From a checkpoint of a small transformer trained on Wikipedia.
Size: 16 layers, width 320, MLP 1280 tanh GELU, vocabulary 2048, 20.5M parameters.
Architecture: LayerNorm before each block, learned positions, biases, tied embeddings.
Training: a variant of Adam for these matrices, 568M tokens, 4336 steps.
MLP neurons of a small language model. Each row is named by its layer, matrix (up: input weights) and neuron, and shows model dimensions 64-319. Each number is 500 + 40 x the weight over its row's rms, rounded and kept within 0 to 999. Numbers have three digits each.
After each neuron's rows, "fires after" lists the tokens most often just before its 100 highest values on Wikipedia text that the model never trained on. A number after a token or word is its count.

L8.up990:476519496544459482508522549499465489502526551432567532503447421491535551539517435508546575470517443491530547530522439569499523522426495468483503437516466521410509449460557502529472461542498511590508544421497532525544467419417497556542509498529483546508485487490451407448490511500448551459486473487542450552532468541493421515554521481503480465406490493520502532614450561526429542482538503524553576559487427511497541487491467449516452488534523478470498485466500495525458434552557534533467476432530513487514530514528510573487579506489482501604435501563454431461474498480515461495445473431482505472566444544409562512516524441490509506492474480529460490475590520484507470491479528458550524510549520463481469503417564543540487545501428561517458598552489547544511444525493527
fires after: "or" 23, "l" 11, "m" 9, "b" 7, "ip" 6, "lo" 6

L6.up777:498512553475500489539495524513483445505553510554514491459520553491495433508511512427471561429595643507536524560480453533559504501493471541471483445515485481488406443454512445487498485477491510490435508613530482538506523494514511473488485467510536528501512487540544460542505500531527601455530507549480498522496461498558433436413536465442545463570465461542532491475533491513493519484483582519543522564518467506490579533547508455422484520527474400464458508543475495485484457503423497536454507447499475513577520517511493527556515562468398483529466479528479481468492576449500465475515528460484487513558465445437513488492512558524509481482408473494480516476502572545543420438478508454485604509485478524522493565517453477521477557507550552505529530544515543517550488473466465
fires after: "s" 35, " S" 12, "ed" 10, " under" 8, " f" 6

L9.up1168:470560537531593464525447578448508474461472471520520515453476548589493549520466513458506510433582546465492443554516439553516481478493491529535516467534481534504417459492568428475521549441545530529505484558515495430530532450494423456586510460524527546624478474465527535474541539497444514541511558456512473545505500549494433509508499426443491524501461502512533545511488522482499553525486511528480560483575492497546573486529472515398448538486476505547505499540507477524563423478481463476429470501478472514496556450521462532474523526408460386482456428554516550497465593530490498469467566504489497492579496483532540531458463496501525544494501469408541486491508527476505461396527510474504543507535472515525502580485494539488483476473550430487507518497466482525572480483496508
fires after: " " 31, "A" 20, " a" 14, "\n" 5, "The" 5

L9.up1236:483469585425497515453578520448400519568512519512484502523513507526536504541464514562533570514548583505527500508501502454487448538473473526436466496538414502500431539475497509477433471432517506525507545513528494499550482535470500564561464447546498535529477524531476537512475481425563491485469528416469482539518493463545496455521575503516533488510453438515567520526491485496490554452486506485528543541536495512504577478490467513449437531497592458511494565462511426426587482548574516544504523504517480476524507547475487517488526506529476484520494488537553580491482544520459484459439505511509489495472498469474498518469506480442437481521590524479476483380539537520439434505445516526456526528511523511520545492469501492443468479436508498485431521514518485497482438495490646
fires after: "di" 20, " " 19, " Mo" 7, " mo" 6, "tra" 6, "ti" 5

L8.up1019:562527488515471498511490497496482468529508581498521506528491579539540522564501499501498494486535534488494528588539512535450472497538445553437395470506487565441474519540530545420491495472499512520511528498506498431526411493540468632491577507483465479598467511488424571493558465469453484503485474470472527521489435559512426526480596461427516489474507506600539485508511579515487495441589459512515543504405483533482519451550434525505496513470542423490467485486424475461464524563492483494529497506504475519464529527494507525502515431514490497461563464565482567514435497520508559451533453482482512519458513501429521481525514548507439452531478485431516561504530519487499528515466505582479473579520452494544502520466488471493567509461473471541502487557522466420420534501432557
fires after: " Pa" 24, " Mo" 9, "tern" 6, " Mu" 5, " ma" 4, " mo" 4

L7.up1076:510501538477504540493456516484580521473496502542495536518522597499484577461538482468481505506478537521519496546498452447434539461581559510507526442426496526474577485518455514522495458491540530434522491517575440438499507538466535529534572455551419518502453474482487525416532468482507510492532556506556533476520544526516548505506501491496493485530568558490525532521498513518456533453452454535493490474472420404548560488445538459508380498553478509517508498436522469512542474565514534487499485518548511524587470488549493553473499424550453487491451532513487504550511554464496530541510483467532479424555477549522511509460507524566437456469546446497504467463558526463487495448456557427449409535485457501474522539517509514556462500483493490549504495535435398539490377428516509
fires after: "k" 12, "ha" 9, " Ha" 9, " Ke" 8, "th" 8, " Sha" 6

L8.up787:539527559534547490608516491494442473512479547502521504483481438518520475522457492479547568457528502530519499562440493505494437458534505569461513482498423506453517423574554479417406504497503555462511410504520479485450490503445552499457530536544476482503448411495485516465515472446447487525469547515580603475439513447499465494508501445424514511450506507505584503474488507495528545522511522506523514563514479432488488483554566496547469550550556496517446503503504459599549435519451468431547533535548452502493561422529486486485523517479471478496512502499502545477504551492491565527467580515503486527595412486504438557545516501518584514496517433435494452433480535510511485482419510490482513491493463494547504525534476514504536556534510487569483461554483491469500479564426530
fires after: "man" 17, " Bar" 14, " Ber" 12, "ar" 9, " B" 8, "an" 5

L6.up789:480502408487528510545587485459530516473512512450569508507534520455462480561413446479503490404500557520504466561522472483456503469494504538403540486504478550566544461545480523514482535503499580482508497476494531469554497488481514486497538536512458494517472489500477508384532495499519541471477548459551540460542475485480489486548543515504392521504428595541534522456469518450492482512527496490502514535554441500493487494509531544562433516601506524450480573506501482597410496435506550481542549534580550467529557408566463510518375474472469437489473436540493487540533502427533477540500494453533517476534474447494521570520526552540535450560447511388444510463489483494486501513490438456433539504510489497470476500567498503521486491456503447477493522488505490554505461513529572
fires after: " Du" 15, " be" 13, "man" 7, "re" 6, " Ber" 5, "f" 5

L8.up73:516465454532550538461508458471527522442571511529511533511535513527487504494440451488514521448469527540550498595528445525517453436529506548520476510555480513419590474494591497511453490497524535530497544459524484490526473623451493453491579429516408583481463482493513496481517447444509483513504511395563536549482493499456477496495460466492535436546522502515488542483503492532486529470454507549485477523431487490465605444493469482465489510497480503483486520468538499452514415539484506543411539462520479550561483539505497520413494467493461518490570511550430473474475482492566534571553498528567428565525439518527487458510495502477464478427505534495487429483488507588551428455460477523542481475590480504527540587469556541522536550487503479513500549478559515534545500461499480
fires after: "s" 47, "z" 11, "th" 5, "k" 4

L8.up255:463538553447519497501489430424487462513497467474514534496535531474478469564468525456544509433540619488466486541523575551553497564422470559486446433492438489510496511502512410468503449453412538504521546597514496451546554472446474532538519422507522421518497509526464436527489431493502533488527527466500505479535510562481439454483466451427501470506491505498547496422469547536506488463487535522561471553477467559493570563528516519482480545525410528517437447510480531467465481457494507488471462398492460461566520514492527476541528534412534490530554551439522513496485614470558474496566524460495437465568447470510543521488454485475499567536495511441462450460500475597508501506560529487479586498536496492525538507547602513525555486498486490504552592479470472554494476492483497
fires after: "app" 18, "mp" 17, "ef" 11, "ad" 8, "cc" 6

L8.up206:491540521464479480515527471474507447451579478441539530540523503472552492533484506467551483420530526522495469499469463494565537517445436477496464449446517456511581520437473414471499475480511487526459568540515411587504477515491526629474475419524502454535459461521437486551493502474494509459574535551570495464498509524416498458453516473421508546462477461546521485448490447554543550456474567495567446598494502522534547565468524496499444608528488418473436448516528450561478458487461567461509455451523433493587524427491494509554506496493484497471522472476523453470424524474499483460528500451595473554525469494521454496508512468473516495528463432513494547491544520479489486521460499490464503570509504535516465531467496572470526465448498537535546550551546536549501493545463491
fires after: "mp" 15, "ed" 14, "s" 9, "ent" 8, "app" 7, "ing" 6

L8.up430:548524515487486455495589433421435458501512559466489508544513488492461491470516496517536475507449538511476433501511487536523508605475491548497475502498514502456425537426521498432497479492501502516471451436429537511570472483496500460488481459441470444540469478532501481505531459445600509369472568474524480515509527497503429498513495429515543492415471553574529481482514551493504535454576564543546498571464529510519519450525522485523460529551491550514453550464401485524444481473534456520506506496531507512504504452477479493544582518476485474557591540562526439466439489456519483567582484509513477557496481503449488425511509455523454458534440477486421458500489527491512445516441549546510498463528473533536572474496553525482514504486620527500528502521513465564502452521484516
fires after: "art" 17, "equ" 14, "or" 14, "Note" 8, " result" 6, "pi" 5

L4.up138:478513572430580473552492466471561475454554470497475529388406504588516493567510502499480541463527538501475507500505464509517478510519453564529487491520458536499383471510502418505484563471522487496477488496473500490584487462498449505504518515567541458575477447496548450514511563538459481485539473506502448496537455497564389465567497443423595527484401455529499498527455502542545521499551521482507503500501532453516518499502491475467538494513439528501514501449461470526552542531546529493488477470493525539550530406460394514481507478524609393489544527491520497543529521505578470497445483530544452410504461496503535462491476628518474489531471469475500583502469485508528507442540475529484536472536470491556546559502483468530552489543548540523443484508485519507590493439424501
fires after: " " 38, " (" 22, "\n" 22, " \"" 6, "===" 5

L7.up362:500497423486544473500456476521520547484505554529580544529562526535409601443508477461514517462449469550567506526499468542536465528526527462461411504484506506467514512509460475519440424565529472538516522477485448474496527605508589462571476409456489512492464489492486477476499481533481553459530489538527560511500518517452425490461519435541490511485533577559489568497508442492468550505511465488515525491429420504508560384528525434439436500559531566543505470443533501481473452513518461501455519511494471544453467522549531497439562445541507488583474500487439542464519506410474494527499504470439530514482410518513556498549427554499476440457460489511524465466604495469499418523461542504503507554550557543467525494510538549483430542577431503516509534478505501478490482416468496
fires after: "s" 22, "z" 9, "d" 8, "re" 5, "k" 5, "w" 4

L4.up698:417535536488549432428488460500480439520576517505471526475519466550523498482529526502551481468456545529483582508531427497436487481483548513538497506493496517460384513577513445465474482478482481527508538522446431577481522460521499530518492546588471492512498443527528445474533523478464505484514534512534432491441520452576425507540471519419581440513485467551533519546494452488516558465536503442478485543511489455461568472545507441447460534461522547522480592442481465548532446484434451479439518519546482546532522451450462602442522575494491452528507496536495550542510497491526563508444475431490535456474431442498535540511460555474490531493461408418511546520500536518448556483450465469561499518522457455515507543532478426451541515499440496577512484538506482510603453504436538
fires after: " " 24, " B" 14, " P" 9, " E" 4, " S" 4, " G" 4

L6.up172:492533497551488451508460533444498522476437603500532524523522508576502510451436486544517524567590575525530509543456531555423505527454431453532460455464497529466544432536480516519489526506525511472470563421536509481524528543425466526515519479421490562467506494541483448499469429530486484459540498503474530540480530443513498523459488504521542486442542489500553503538486509494482531496520485461529504489474370441525527567452490527497465537481503455463492519495466467513487534499481488460507459486477480446591522517496542498505495428525476505547449479502434501424498514441430420527584487515608552562477445493494501460484460460556448477441406493505486579436476470546513460454561507520552494472464507435533510518537576546476438480388490491517536531555480504481475507509511495
fires after: " pro" 40, " Pro" 6, "s" 6, "mo" 5

L7.up350:494482530526474496548535493476502523589505497451503500529508564539527505469434441544576572510504507534478452504480454437475499506480509532400558433454481460510447560531485528512489511459579531552464496461526471428527552580460438535505473469537498544552469496463424477524475427518506498480502518433469506507575539447448493519463543536537539522519485445504511480496506523457465548439470489497541483481499469451460532514426499493403458456511488533516497556508487494445513469469526464513452464510463496354575530600523499456498467478528476513543460414475490511541465534485478498556452580511529447554551501481516573491474598496515504509513518507542494487536511455571524489406507541531465578467482485475527507523450543527557507464448484485497508585501500506495468441468534503
fires after: " mo" 16, " Mo" 11, " Lo" 11, " comp" 8, " lo" 6

L7.up605:439485495479497471488389520470466492483504521504519508511510509515525441601532474529484485505498476513467536464493488479501466497467491478537540516547531420474453543597508512467440475559449507499448471468514507448533416528495468501483535534493442556534491478477501431473526547488517490449505517547527438505481488421618415529570483470437538474502461443514519517522548469487473547448523549444480465534547546457537555528463480517489457562563452485512460514510501460634473439492483492488505503547483506443528553405501528507414478512519539474616590563464602484545504549490434487484509471501513513505566389503479484487511504525505514513438475469485447520486540462544517520462455510469450545494519428488561565485437523494551578490507464499476505520577554513566479471497477477
fires after: " " 41, " P" 12, "P" 6, " K" 6, " G" 4

L8.up538:550506497447525511467464477471500503461499484460485535447557450537490532526465533561557520582467539529500496538447446549488488402465454521526536526508362520470470509508496513511475453471520542423522464442554454477595491552461469439518529506464486465498482509504496520492506480426462535514428489507470500580482517562521432498471509514446593526494515478497466545535493558542498506400492519488485520488535468551511546429505504477479456513418473534528482554476460442466550518533537434500460457494447487430506523496462513471486454502536476477502571474505529562529493623498483537463473489455450499534436511509466547474522477487369548498508574479493545523439533473528491503452425489551445603493563472548506496487404506522476606527535432493539484493489500501535540525422524558
fires after: " mo" 19, " Mo" 17, "al" 8, " Z" 7, "tic" 6, "op" 5

L8.up600:502546409518542470529570486414485528454516477421558513423487536496495454499502451460569464458486499469515476546525519546549501446437462530434481431542449500494489429521543531476459509496501530586532379477473426510471462486498458450500550535495471459539500517448485436502484439510471516412481541519538499452507523509563468487513509490545528508479443523636580513569479543536484545487490547555465471588439498494545464479532490460471549479447467550509498501537457465525452493519535521530468485542556468546511502452534477496498489549504435469553513457564472544496510503479431452488511520481487493515513438576487519503567456509515490496545524518496488415442502539473563522512459481510508511543506535570524564531437520460513467528494479615476431623503504409505530449525494560
fires after: "or" 36, "g" 13, "l" 8

L8.up1267:475567495521544521532538546492388525490455588416532548517504522528526463488458504566502491464487601494524568487485500518453502483478474465478504523476484519493479440601470494518496473475490522554409433495502547432521512587473525519475512496466575519500482474553433523538541463467501505486564478470487495540511532489504469531462496483534483532494468460517502536567490493501437559474530495593536486559527485519438532560442380537508498455525425448450499508458544508477561421434483503482512490506439492450568502540464499482558547550518550541519537467444449511482406476492425487531596539485515440488502424402501518432515485593541487468471520512502530499438489490490469467482474534458491474465518551474507491532489479454476510485449528463521529541560467472525457454475478571
fires after: "s" 26, " pro" 10, " dis" 10, "p" 8, " ex" 7, " con" 7

L7.up47:490514550560518439535406504463489528407560479469496504426498496457455500503453466450420532458509513481545503463502515518485505495509531527492536485515567449427484499576543449424457493486450536452495499625526477480493492487499451437500504544520532530534499505548579530514511513527485496545531547521552498498449485454532450437489488497436508449512517421532514474506539475541417547593504493453480517486456553434526507511485444553536524530514489515511533541456495475564503509529512501448419471549504515478465475419509498550495481437522456454542519473507544585514493523505466516435488556426545481451574451506551504501494540519485465565411484459434465488483501537521514556419498495431494506495511564461534550479489488584583495500474484492508584550495501547537461521413472509
fires after: " " 20, " K" 17, " F" 11, "ne" 7, "'" 6, " A" 5